{
  "n_layer": 17,
  "n_head": 2,
  "norm_eps": 1e-06,
  "init_std_qkv": 0.0319,
  "lr": 0.00121,
  "beta1": 0.9,
  "warmup_steps": 380,
  "seq_len": 1024
}
MLP neurons of a small language model. Each row is named by its layer, matrix (up: input weights) and neuron, and shows model dimensions 16-79. Each number is 50 + 15 x the weight over its row's rms, rounded and kept within 0 to 99.
Before each neuron's rows, "fires after" lists the tokens most often just before its 100 highest values on Wikipedia text that the model never trained on.

fires after: " ", " early"
L14.up703:58 46 33 30 30 46 55 61 46 53 57 48 26 76 58 29 63 61 45 26 59 35 41 45 12 32 61 41 46 22 61 71 59 60 44 53 53 69 43 29 58 69 59 08 49 33 50 41 26 39 61 40 45 63 28 37 60 42 64 47 50 64 59 61

fires after: "-", " ", "20", " (", "|"
L13.up596:54 45 39 67 39 32 73 67 31 49 34 08 54 47 26 29 41 49 43 15 51 75 22 56 18 57 54 44 44 20 58 38 49 31 60 54 57 59 51 50 38 47 29 41 68 55 51 54 48 76 81 38 49 32 51 65 54 33 56 38 61 50 37 61

fires after: "H", " H", " A", " a", " h"
L2.up739:25 62 33 54 59 47 65 58 49 45 80 38 30 41 33 62 66 60 55 35 26 41 56 36 56 74 42 46 19 61 42 70 41 74 75 63 50 45 36 55 58 52 43 21 65 52 51 42 56 61 58 62 38 80 41 53 70 16 50 51 33 55 63 76

fires after: " (", " p", " co", ".\n\n", " was"
L2.up72:49 54 19 36 60 64 63 47 31 42 46 51 52 68 79 40 47 57 67 49 69 40 19 54 46 66 52 56 45 45 60 48 65 42 89 39 54 58 36 43 61 28 45 32 69 25 28 65 23 37 62 67 45 50 47 37 37 46 76 14 39 51 38 35

fires after: " L", " T", " B", " D", " Bel", "K"
L2.up290:43 42 37 36 42 64 42 43 41 53 56 49 20 73 52 34 55 54 55 55 31 56 56 80 58 49 47 46 30 52 45 80 35 78 52 85 45 62 53 36 35 54 60 35 56 51 50 58 45 48 49 59 65 53 54 68 24 52 33 66 40 88 79 44

fires after: ",", ".", " do", " parliament", ").", " Bronze"
L5.up59:57 62 37 48 31 55 60 57 54 54 42 53 23 73 25 56 81 41 31 32 64 49 60 40 65 16 49 50 58 36 52 33 51 68 41 66 53 53 70 45 20 30 21 49 27 39 29 33 41 49 92 44 57 61 18 40 40 58 51 58 80 31 37 53

fires after: " (", "-", " p", " \"", " c", " S"
L2.up624:51 47 54 50 56 25 21 61 17 56 52 33 55 63 74 67 26 52 55 45 50 37 45 49 39 83 76 52 67 39 47 32 71 41 43 23 65 50 58 65 64 32 73 28 49 27 64 44 19 38 56 59 40 60 20 44 58 64 54 35 51 64 46 25

fires after: " ", " in", ",", " con", " rel"
L5.up328:61 75 00 46 49 29 54 50 63 59 70 28 49 37 38 49 48 64 50 59 77 44 32 48 48 53 41 59 64 41 51 42 71 56 41 71 62 58 59 32 27 20 67 41 38 50 44 32 55 35 78 67 50 37 59 41 43 72 67 57 58 55 46 64

fires after: " a", " |", " ", " an"
L7.up530:66 43 39 28 45 30 66 56 55 40 38 55 43 63 57 50 49 83 53 46 66 48 42 72 45 56 25 45 24 35 35 59 79 24 64 42 63 49 82 41 23 09 70 55 57 69 35 27 47 45 81 52 58 54 46 56 45 55 62 47 20 57 57 55

fires after: " |", " Albums", " medal", "|", " ", "-"
L14.up42:52 63 45 40 59 31 78 47 61 62 60 41 19 44 62 34 69 42 49 33 47 43 44 32 27 47 47 52 56 56 55 60 44 67 81 50 29 68 82 31 55 53 56 53 51 38 19 30 55 47 99 58 60 81 25 70 62 47 57 43 34 64 39 70

fires after: "19", "20", " War", "ib"
L10.up97:49 49 48 44 30 42 50 56 41 68 89 19 50 53 38 36 43 61 29 22 51 66 35 46 59 38 59 68 43 43 56 53 38 63 28 47 71 55 51 25 31 38 67 46 43 35 51 51 49 71 58 58 43 50 20 66 21 50 50 57 74 32 07 50

fires after: "20", "19", "is", "ch"
L7.up304:55 34 34 37 52 34 66 53 50 70 55 37 46 35 32 54 46 54 15 46 35 69 74 38 45 56 55 35 55 44 60 55 56 57 58 69 54 54 56 76 50 46 45 75 41 50 55 40 35 40 56 47 37 77 42 65 22 40 52 62 66 48 32 61

fires after: " ", " (", " |", " \""
L14.up487:58 75 26 43 58 11 60 71 46 46 63 58 50 49 64 38 66 81 41 10 45 25 60 47 35 42 46 55 70 33 34 35 39 54 43 48 74 35 32 24 55 56 65 39 58 37 61 30 47 24 64 64 56 44 23 60 64 17 49 35 35 61 52 58

fires after: "19", "20"
L9.up104:53 54 18 43 43 70 52 45 39 30 91 45 36 54 57 12 27 58 63 49 55 71 21 51 56 34 47 61 61 72 42 31 60 65 30 72 38 52 45 09 42 54 41 49 29 36 47 56 06 35 52 70 70 54 33 57 78 50 43 57 57 37 30 39

fires after: " |", " ", "-g"
L13.up641:73 75 56 50 50 19 42 52 20 43 53 14 40 58 55 43 39 46 41 58 48 47 43 57 68 44 56 90 76 50 50 40 57 50 48 78 61 51 37 55 26 45 59 56 54 61 50 37 62 57 66 28 49 45 41 48 22 46 57 46 57 49 13 41

fires after: " the", " her", " his", "'s", " His"
L9.up473:60 48 57 62 29 45 46 49 42 23 71 37 35 64 38 56 68 24 33 51 08 30 57 49 60 50 58 37 43 60 24 56 49 59 76 51 99 53 77 31 41 34 54 27 65 64 77 41 32 32 59 65 55 34 37 54 38 21 47 52 58 48 15 64

fires after: " the", " The", " his", "The", " national"
L3.up398:27 44 47 49 64 50 57 56 39 63 61 33 32 43 37 38 49 60 53 53 57 74 64 82 41 57 73 38 32 55 46 52 46 68 38 40 71 64 58 36 29 31 54 30 38 24 48 34 39 69 60 60 49 68 37 51 59 12 46 53 34 56 22 52

fires after: "'s", " the", " a", " his", " His", " con"
L10.up691:29 73 57 43 20 52 65 50 55 55 50 32 61 47 63 71 85 69 57 72 44 51 70 35 88 59 28 41 38 55 43 64 57 48 55 59 62 59 69 13 44 45 48 32 63 79 61 53 53 66 90 74 30 31 32 60 57 21 46 38 47 56 69 70

fires after: " the", " a", "'s", " int"
L9.up692:30 38 56 33 54 44 36 48 70 60 55 35 30 31 52 58 80 61 39 56 21 30 71 68 52 54 44 41 74 63 56 54 26 49 69 66 81 56 42 32 51 45 24 37 74 59 64 20 41 64 57 44 46 54 48 58 68 36 56 58 55 77 28 47

fires after: " ", " |\n"
L2.up263:50 41 26 61 54 59 49 48 66 49 75 45 48 30 56 36 27 90 65 47 67 49 24 57 53 52 68 41 37 51 34 48 45 63 70 52 37 53 33 31 51 29 21 62 68 29 13 35 64 52 91 40 49 46 40 60 51 36 54 44 31 57 52 42

fires after: " to", " under", " for", " of", " in", " and"
L2.up702:44 39 49 45 59 53 36 59 68 35 60 37 30 47 58 70 60 61 66 44 61 27 63 62 29 59 36 69 56 44 20 61 52 43 68 38 47 36 52 54 60 27 60 44 80 38 63 47 40 54 87 58 49 77 64 62 44 38 41 35 41 56 72 50

fires after: "\n", " (", " co", " Co"
L2.up730:46 32 57 47 57 35 62 69 18 71 54 46 53 37 68 20 51 48 60 48 54 47 25 59 48 65 48 61 08 30 42 41 90 59 75 34 64 46 67 18 53 35 51 35 57 42 49 43 40 58 74 56 29 50 49 43 56 37 58 41 47 50 47 61

fires after: " |", " –", " (", " -", " studied", " \""
L3.up633:43 38 64 46 62 52 43 48 75 36 46 27 37 47 64 67 39 64 52 62 37 59 69 66 55 59 17 21 53 37 36 83 43 50 50 26 44 47 51 57 67 41 69 54 34 45 55 68 66 44 59 47 49 57 52 77 61 47 31 36 25 87 70 36

fires after: " the", " The", ",", "The"
L3.up701:33 52 36 54 39 36 54 67 40 59 37 52 31 54 39 26 73 45 71 53 50 61 53 49 18 41 62 32 58 38 56 81 46 52 32 58 59 78 55 39 57 48 36 37 35 36 59 43 40 53 79 49 30 53 33 55 71 46 42 61 54 60 36 55

fires after: "\n\n", ".", ".\n\n", " that", " expl"
L2.up451:49 47 37 38 72 49 47 56 66 69 64 38 35 80 65 64 49 60 42 44 38 69 47 56 44 32 56 52 52 37 46 52 65 34 46 70 60 57 38 54 55 48 65 82 30 28 52 40 54 57 76 53 61 49 49 48 39 60 40 30 52 81 60 58

fires after: " which", "20", "19", "18", " Av"
L9.up618:33 33 26 22 63 38 52 46 51 21 69 43 52 60 34 31 12 76 46 52 47 63 46 35 56 52 34 60 64 54 40 41 46 44 35 61 71 85 30 56 40 46 55 41 57 41 47 48 33 38 59 61 65 42 33 57 71 52 53 60 64 53 31 61

fires after: ",", "az", "ist", "s", " is"
L10.up298:81 40 39 37 45 59 76 44 46 49 49 52 37 57 53 31 73 38 49 46 39 71 56 43 35 34 55 54 65 45 40 41 59 52 24 53 62 47 74 54 43 43 66 69 24 21 52 38 47 62 91 77 59 85 41 28 82 64 41 36 29 83 41 46

fires after: " C", " ", " T", " in", " at", "\\"
L9.up115:65 65 20 48 24 24 35 68 38 50 37 23 54 55 52 56 41 59 73 61 75 59 45 86 38 38 32 45 34 21 33 64 65 26 36 52 52 40 57 37 48 29 43 32 62 47 42 33 63 58 59 44 52 25 44 47 57 32 48 50 46 82 72 74

fires after: " the", " a", " \"", " (", " The", " an"
L7.up525:49 72 41 62 46 52 53 55 23 59 56 45 24 48 32 55 76 59 55 48 51 57 52 73 58 17 58 36 51 51 48 54 30 48 44 46 47 42 68 58 44 49 48 50 36 12 28 38 35 78 73 75 35 75 47 52 52 38 51 52 67 53 62 71

fires after: " the", " early", "'s", " a", " "
L6.up387:57 44 55 23 52 48 60 53 27 63 51 25 36 64 50 51 69 66 49 54 36 68 51 34 53 46 34 38 20 54 44 69 39 59 62 60 65 62 67 30 49 54 41 34 29 49 45 22 37 60 66 70 60 54 19 51 62 53 55 46 56 70 36 56

fires after: "19", "20", "18", ",", "15", "16"
L13.up2:45 50 41 50 44 52 59 60 23 42 62 43 74 89 39 43 56 51 33 29 33 52 47 61 67 40 73 52 47 10 52 38 58 44 42 67 53 33 10 58 46 37 57 56 64 50 44 49 21 57 54 70 50 39 57 42 40 39 66 60 40 41 23 67

fires after: ",", ".", ";", " and", " but"
L3.up351:48 65 50 49 43 61 88 55 80 49 53 43 25 78 41 53 78 37 38 56 63 42 55 55 57 29 33 60 42 57 45 57 61 55 46 69 43 57 36 48 26 51 27 62 27 42 25 51 47 66 85 65 52 96 41 64 31 64 43 61 65 42 56 43

fires after: " ", ","
L14.up661:70 56 36 25 22 41 62 47 37 52 52 36 41 56 55 61 64 65 42 17 70 39 62 40 47 33 58 66 20 37 36 56 77 68 47 80 39 75 39 38 46 60 50 31 51 20 44 35 17 52 51 57 25 62 32 54 60 30 81 48 40 52 58 49

fires after: " ", " was"
L9.up543:44 40 30 54 50 47 31 51 75 52 88 35 30 59 60 43 62 63 63 50 61 49 53 31 59 23 55 72 54 71 69 40 42 47 76 54 45 74 70 49 61 20 63 46 36 40 77 32 35 47 58 64 50 25 61 83 44 39 53 47 31 62 34 29

fires after: " the", " The", "The"
L12.up47:38 55 32 60 33 44 45 59 37 58 57 38 64 53 60 34 41 34 50 36 83 51 67 56 53 62 73 27 32 48 42 44 42 54 48 39 73 64 71 28 39 47 50 41 32 16 33 42 25 45 83 65 57 62 41 34 81 34 56 38 57 52 35 82

fires after: " ", " |", " N", " p"
L10.up761:37 74 60 58 42 50 75 54 69 46 53 49 30 58 63 61 33 31 55 55 67 09 44 48 66 49 71 44 35 50 48 78 33 38 58 02 58 32 68 36 61 62 28 53 74 56 56 37 56 46 66 58 40 47 51 71 39 43 56 38 40 51 52 46

fires after: " the", " |\n", " named", " a", " led"
L3.up90:50 49 33 56 46 50 39 46 61 42 68 04 38 53 71 58 56 85 64 57 85 46 50 54 51 41 60 53 56 37 46 38 48 55 64 60 72 54 28 41 52 37 44 18 56 29 59 32 44 60 96 78 55 48 52 48 85 29 46 33 61 60 29 62

fires after: " (", " \"", " un", " sim", " \\"
L2.up168:20 33 63 35 66 35 39 53 49 41 52 02 16 44 63 78 39 78 44 40 65 56 62 42 37 67 38 50 59 29 46 67 69 46 71 20 42 58 83 67 58 40 25 47 52 61 39 40 58 29 50 75 54 55 29 60 27 72 48 31 44 46 68 45

fires after: " ", " un", " l", " a", " the", " b"
L2.up599:45 65 45 55 32 30 64 55 40 49 30 40 52 61 67 77 52 64 61 65 55 35 38 27 46 42 48 47 11 29 41 56 49 20 63 57 41 45 83 40 52 44 53 42 60 47 47 28 59 66 85 59 61 46 52 46 51 38 51 63 40 73 71 61

fires after: " ", ".", ","
L13.up33:47 29 26 49 56 54 61 48 39 38 47 32 46 64 48 49 63 46 43 30 70 48 75 42 61 39 39 65 55 33 74 46 58 41 53 58 35 65 72 74 43 51 64 54 40 31 22 40 25 46 69 63 25 50 45 33 54 70 68 35 31 72 43 56

fires after: " (", " \"", "-", " '", "/"
L2.up760:20 51 45 33 55 42 72 50 46 40 47 35 65 41 68 57 33 64 36 49 20 76 59 65 52 67 59 44 59 28 53 43 60 44 63 42 61 42 28 40 58 60 51 57 69 70 40 46 28 50 44 55 44 52 39 53 63 70 50 12 56 46 53 61

fires after: "19", "20", "18"
L12.up670:69 22 52 28 65 11 62 61 54 56 63 68 48 52 50 17 45 54 36 51 67 57 66 46 51 78 68 31 41 54 87 47 64 50 13 52 76 57 47 42 32 54 61 49 46 40 37 31 36 45 52 25 40 78 51 58 70 36 54 59 48 74 40 63

fires after: " the", "-", " The", "==", "ull"
L10.up302:32 57 25 44 37 59 43 48 52 72 55 47 58 67 65 21 54 80 59 46 37 69 74 51 37 52 53 35 40 15 56 54 52 60 43 43 42 63 36 19 50 34 76 38 25 56 56 44 55 29 59 64 47 45 44 37 65 22 58 60 53 43 31 61

fires after: ".\n\n", ".", "==\n", "\".", ".\n"
L2.up663:56 61 54 48 49 53 85 55 43 46 70 46 40 78 60 53 48 48 13 54 34 56 48 55 22 46 59 54 47 36 65 71 58 56 52 59 54 61 40 57 63 53 50 87 36 63 39 37 22 46 62 83 50 52 32 53 40 74 42 46 58 48 50 47

fires after: " ", " l", " le", " s", " the"
L9.up380:59 46 66 42 53 42 44 62 23 43 56 70 29 60 65 32 66 74 43 63 58 70 49 43 25 63 47 46 53 50 34 75 79 26 67 40 75 51 41 52 42 60 43 37 59 55 22 40 26 49 61 78 14 72 38 55 52 71 72 64 13 65 44 29

fires after: "==", "===", " |", " National"
L10.up246:61 60 33 41 45 33 52 67 41 44 37 62 49 31 35 56 58 79 58 51 60 84 97 54 71 44 52 62 31 46 40 64 62 44 62 36 74 30 77 53 61 65 48 37 36 35 55 26 66 73 71 56 35 41 34 74 48 17 56 53 23 50 41 60

fires after: " to", " ev", " would", " and"
L3.up487:52 59 41 45 48 29 50 68 58 67 72 52 38 67 44 64 78 60 43 59 32 32 61 59 47 41 48 71 30 43 51 54 56 25 54 65 63 71 40 66 43 19 60 34 39 55 31 09 52 66 65 53 42 62 41 47 43 63 61 29 50 69 33 41

fires after: " to", ".\n\n", " and", " as", " with", " that"
L6.up17:72 51 61 36 69 44 25 43 56 61 80 35 48 99 52 54 77 74 36 49 54 41 46 73 51 52 48 65 33 31 32 65 57 49 36 53 51 58 39 50 36 25 49 46 47 48 35 24 38 53 90 48 48 75 61 46 46 64 43 79 37 78 46 54

fires after: " he", " He", " went", " she", " h", "H"
L6.up552:32 55 46 61 54 63 51 52 44 50 31 50 42 59 29 62 82 81 31 64 46 63 75 53 37 49 38 39 18 31 46 55 35 54 67 64 67 58 59 50 50 47 49 31 31 46 32 52 39 63 65 58 49 54 48 46 55 39 60 50 34 59 53 53

fires after: " the", " a", " The", "'s"
L2.up585:35 67 08 50 59 38 51 43 40 69 61 27 46 53 50 44 85 69 56 40 44 46 44 79 76 66 62 43 46 42 40 77 48 52 69 51 68 62 51 21 50 43 39 46 61 49 47 31 54 60 53 49 42 40 43 58 62 37 46 48 50 64 48 72

fires after: "19", "20", "ert", "umb", "ust"
L2.up235:53 28 64 36 54 18 41 77 57 43 63 41 39 56 54 30 37 52 36 39 38 80 68 41 51 45 60 61 49 44 58 45 62 55 34 64 55 42 36 46 10 36 66 63 48 48 57 51 44 44 54 69 49 59 38 70 45 53 56 59 76 41 25 32

fires after: "20", "19", " West", "15"
L10.up316:50 72 62 57 56 36 42 68 13 53 62 52 33 65 36 56 31 58 40 62 34 59 52 32 49 43 68 58 38 37 39 56 92 52 54 74 46 65 24 61 44 51 58 44 57 39 69 46 45 49 58 47 03 54 55 40 39 43 59 48 46 67 17 52

fires after: " |", " National", " Public", " the"
L10.up347:12 64 45 68 27 49 54 58 52 66 33 49 57 39 35 35 53 93 53 14 51 65 71 40 54 43 41 54 23 61 72 43 60 45 28 62 80 61 61 29 51 36 57 17 20 18 45 46 40 71 65 39 23 50 29 39 43 49 68 45 55 59 60 37

fires after: " in", "In", ","
L14.up198:66 59 46 32 45 65 52 52 36 41 45 47 43 48 53 62 53 39 55 71 47 55 70 40 63 56 65 62 50 43 43 41 38 57 11 32 64 35 34 66 50 50 74 74 46 42 64 40 48 42 49 76 34 52 60 51 60 50 55 40 66 62 45 50

fires after: " one", " the", " was", " is", " series", "'s"
L3.up576:66 59 25 08 50 61 64 46 49 34 42 47 27 61 64 34 74 61 51 54 61 66 60 37 42 48 45 37 32 34 41 72 57 51 90 45 53 43 65 37 44 46 54 24 67 38 37 31 48 33 70 77 61 47 13 56 68 44 47 43 75 64 58 62

fires after: "20", "19"
L14.up437:40 37 39 57 16 55 56 38 42 54 67 63 52 51 65 12 34 72 51 21 45 47 26 80 08 46 60 51 50 50 72 54 66 65 31 75 69 50 25 46 24 32 54 48 63 38 69 63 32 74 36 51 57 63 41 43 81 45 55 58 64 49 35 43

fires after: " the", " The", " in", "Or"
L3.up349:47 56 20 57 45 16 33 67 40 44 69 49 38 43 40 55 51 66 45 34 72 55 67 34 28 29 61 22 37 18 59 66 67 46 60 54 43 60 62 38 56 39 82 32 63 37 73 16 54 41 62 50 34 41 52 74 78 44 45 52 77 75 51 47

fires after: " the", " a", "'s", "The", " The"
L6.up612:40 53 30 21 41 30 64 83 25 53 42 33 50 59 38 42 55 72 64 55 65 47 47 48 61 56 39 46 40 44 53 56 58 42 53 60 58 68 60 29 25 48 53 12 64 37 31 20 45 74 70 49 58 55 19 44 48 52 64 50 51 57 56 93

fires after: " qu", " V", " g", " G", " Qu", " sk"
L2.up448:55 34 55 50 41 37 89 89 51 29 56 51 40 73 55 29 66 52 04 42 63 45 51 37 35 24 45 60 64 40 56 39 52 52 43 77 75 75 74 41 33 51 55 42 41 51 43 51 39 36 48 50 57 74 39 36 61 61 42 54 44 49 48 40

fires after: " one", " W", " a", " th", " R"
L3.up539:60 57 60 23 38 49 47 57 51 37 67 46 43 66 52 43 41 46 57 43 68 31 29 35 69 51 57 60 54 39 57 43 43 57 76 46 37 57 58 62 55 26 62 39 48 20 26 30 83 57 72 52 79 51 44 69 68 37 40 54 34 78 46 42

fires after: " in", " sp", " disp", " Sp", " comp", " expl"
L2.up199:53 57 14 36 37 68 87 46 56 32 35 59 43 68 65 55 56 50 59 53 43 28 40 61 54 52 55 52 70 48 63 44 58 33 52 31 49 58 36 84 31 50 47 79 47 13 58 45 24 49 62 73 71 51 46 63 54 60 42 50 63 60 67 43

fires after: " F", " E", " f", " ", " W", "S"
L2.up391:39 52 33 38 45 36 99 61 37 54 17 66 63 71 64 51 81 46 53 47 53 34 48 54 41 75 49 36 59 09 77 47 52 46 27 35 61 34 72 70 27 52 42 57 62 38 34 28 31 58 50 44 30 60 53 85 78 57 40 46 58 61 54 43

fires after: " in", " there", " There", " dep", " d", " f"
L2.up445:41 77 11 29 47 56 76 43 59 52 60 53 32 58 52 60 77 51 54 64 49 26 75 46 51 39 51 43 35 28 47 60 58 48 33 45 48 78 53 40 13 40 64 40 59 28 54 22 58 56 57 64 55 48 61 81 63 31 57 52 83 67 78 53

fires after: " (", " \"", "/", "—"
L2.up446:36 63 45 29 73 39 52 54 52 21 24 48 73 78 60 62 71 57 50 57 23 72 29 48 53 67 48 63 55 36 50 61 51 18 61 35 52 58 50 76 55 26 43 45 59 48 32 41 42 53 36 68 43 47 36 54 73 71 69 35 56 58 64 65

fires after: " ", "20", ")", "\n\n"
L13.up526:65 52 43 61 47 43 64 56 55 38 58 53 70 32 40 52 41 61 47 19 35 55 60 25 26 53 67 17 50 49 46 71 74 58 71 61 45 61 56 34 54 36 05 50 54 50 29 32 56 53 69 49 54 35 42 36 72 47 54 43 51 54 31 66

fires after: " ", " cat", " app"
L13.up558:39 71 21 51 83 68 78 48 34 46 39 45 37 69 57 60 55 79 49 71 37 38 49 33 35 67 45 51 76 54 76 33 52 65 62 38 43 58 53 58 45 43 71 42 35 43 18 34 22 60 51 75 16 74 59 55 67 56 82 54 52 47 25 35

fires after: " ", " ob"
L10.up199:65 51 45 45 34 28 58 62 78 31 57 30 24 72 68 35 38 64 53 60 74 62 45 29 60 35 28 55 51 41 74 47 49 57 66 71 60 71 52 45 60 59 28 32 44 46 41 37 57 34 67 73 72 56 32 58 54 58 43 43 69 60 16 42

fires after: " |"
L12.up104:32 63 60 46 39 43 39 68 51 38 43 25 55 37 44 72 53 75 34 52 26 29 45 42 32 22 51 52 55 53 40 53 66 50 67 52 64 45 68 54 61 57 40 42 56 49 40 31 76 73 93 39 51 55 48 49 25 43 55 49 69 49 52 77

fires after: "l", " the", " l", "th", "-l", " L"
L3.up72:37 56 24 32 43 54 59 40 41 49 41 54 38 66 45 45 69 56 60 68 74 57 48 54 57 74 46 39 28 15 44 51 87 51 69 46 32 60 48 41 60 56 29 22 46 57 53 47 45 20 65 86 29 53 42 51 61 57 39 71 52 66 59 61

fires after: " a", " to", " an", " the", " its", " of"
L3.up23:31 53 33 34 56 34 30 46 53 57 67 61 44 51 47 57 51 73 49 41 61 36 71 48 44 59 38 32 33 65 60 56 27 64 62 72 53 43 37 43 50 47 41 52 57 52 74 17 42 64 79 48 40 50 46 43 49 35 47 61 70 72 33 46

fires after: " ", " (", "-", ",", "),"
L14.up756:63 59 33 22 82 59 39 69 47 59 42 50 15 45 70 40 48 56 26 49 41 61 55 32 45 60 51 44 46 49 44 54 68 40 59 53 28 51 51 45 49 56 61 76 62 45 73 44 55 84 62 44 35 65 42 74 52 52 35 65 50 34 30 74

fires after: " one", " there", " There", " W", " member", " under"
L2.up662:21 60 56 38 37 47 69 50 58 30 51 41 31 53 65 65 34 31 65 16 47 46 40 57 68 66 46 35 48 34 35 56 45 39 85 60 54 57 41 86 53 52 55 63 64 35 29 39 50 41 65 59 51 73 52 69 64 48 21 46 51 57 53 52

fires after: " was", " Sh", " s", " ret", " is", " Th"
L3.up28:54 44 45 44 54 46 26 56 55 51 72 54 40 45 56 54 43 55 53 71 37 55 32 59 53 35 25 66 55 52 37 47 40 64 44 68 51 70 26 53 21 20 78 33 52 45 49 34 67 27 55 63 36 49 45 70 66 55 71 55 55 63 41 64

fires after: " |", "|", " January", " October", " May", " "
L14.up312:35 68 32 51 42 42 60 51 73 58 84 31 48 34 48 23 48 55 45 52 69 53 68 33 32 40 42 52 27 48 34 60 49 61 32 62 31 54 52 16 38 42 49 73 58 53 50 42 48 66 82 24 49 48 47 41 51 40 50 60 74 52 42 73

fires after: "19", "20", "18", "15"
L7.up274:52 88 21 38 41 42 38 47 31 68 53 47 64 54 24 23 45 50 28 33 46 50 50 22 66 75 60 54 47 24 65 65 27 71 44 77 44 48 20 36 40 34 33 43 49 39 46 47 63 41 66 49 13 73 58 75 78 50 89 39 73 63 13 49

fires after: " D", " S", " T", " B", " F", " d"
L2.up149:36 49 44 30 33 55 56 60 42 52 35 51 39 74 78 31 39 43 59 51 35 54 60 85 54 65 37 60 45 29 43 78 66 26 53 47 45 53 34 62 35 59 52 37 67 48 48 52 37 50 44 66 28 48 72 91 38 25 38 36 29 52 68 62

fires after: " |", ";", "|", "-", ":"
L14.up213:58 45 60 53 51 47 68 65 28 43 57 36 51 52 50 59 50 51 53 40 57 52 78 46 67 16 32 44 61 15 44 55 44 47 59 72 59 50 65 60 63 47 28 38 44 47 21 26 57 59 68 36 32 38 49 52 61 53 51 76 48 52 59 70

fires after: " G", "B", " Dr", " F", " V", " m"
L7.up246:43 50 60 29 53 34 62 84 25 64 51 27 36 50 64 54 62 35 25 51 54 24 57 32 51 48 70 36 69 14 82 29 56 46 57 60 80 55 35 56 26 42 79 45 35 34 58 50 52 48 43 68 36 70 24 75 72 60 49 60 42 68 30 70

fires after: " D", "B", "-D", "D", " G", " B"
L3.up392:32 54 41 30 31 38 51 78 30 78 62 48 37 56 48 49 74 32 32 43 49 39 55 67 29 64 78 39 69 18 94 50 45 56 48 73 74 64 46 25 41 43 57 23 47 37 41 61 31 52 35 49 44 86 38 43 47 70 57 87 43 71 38 72

fires after: " |", ",", " as"
L12.up225:73 62 73 19 45 42 49 62 37 55 58 30 38 45 43 44 28 47 25 63 32 42 50 42 68 56 14 68 69 30 36 55 39 51 59 58 29 48 51 47 45 40 43 55 70 65 53 40 76 62 83 52 42 26 23 38 39 60 35 58 69 59 40 37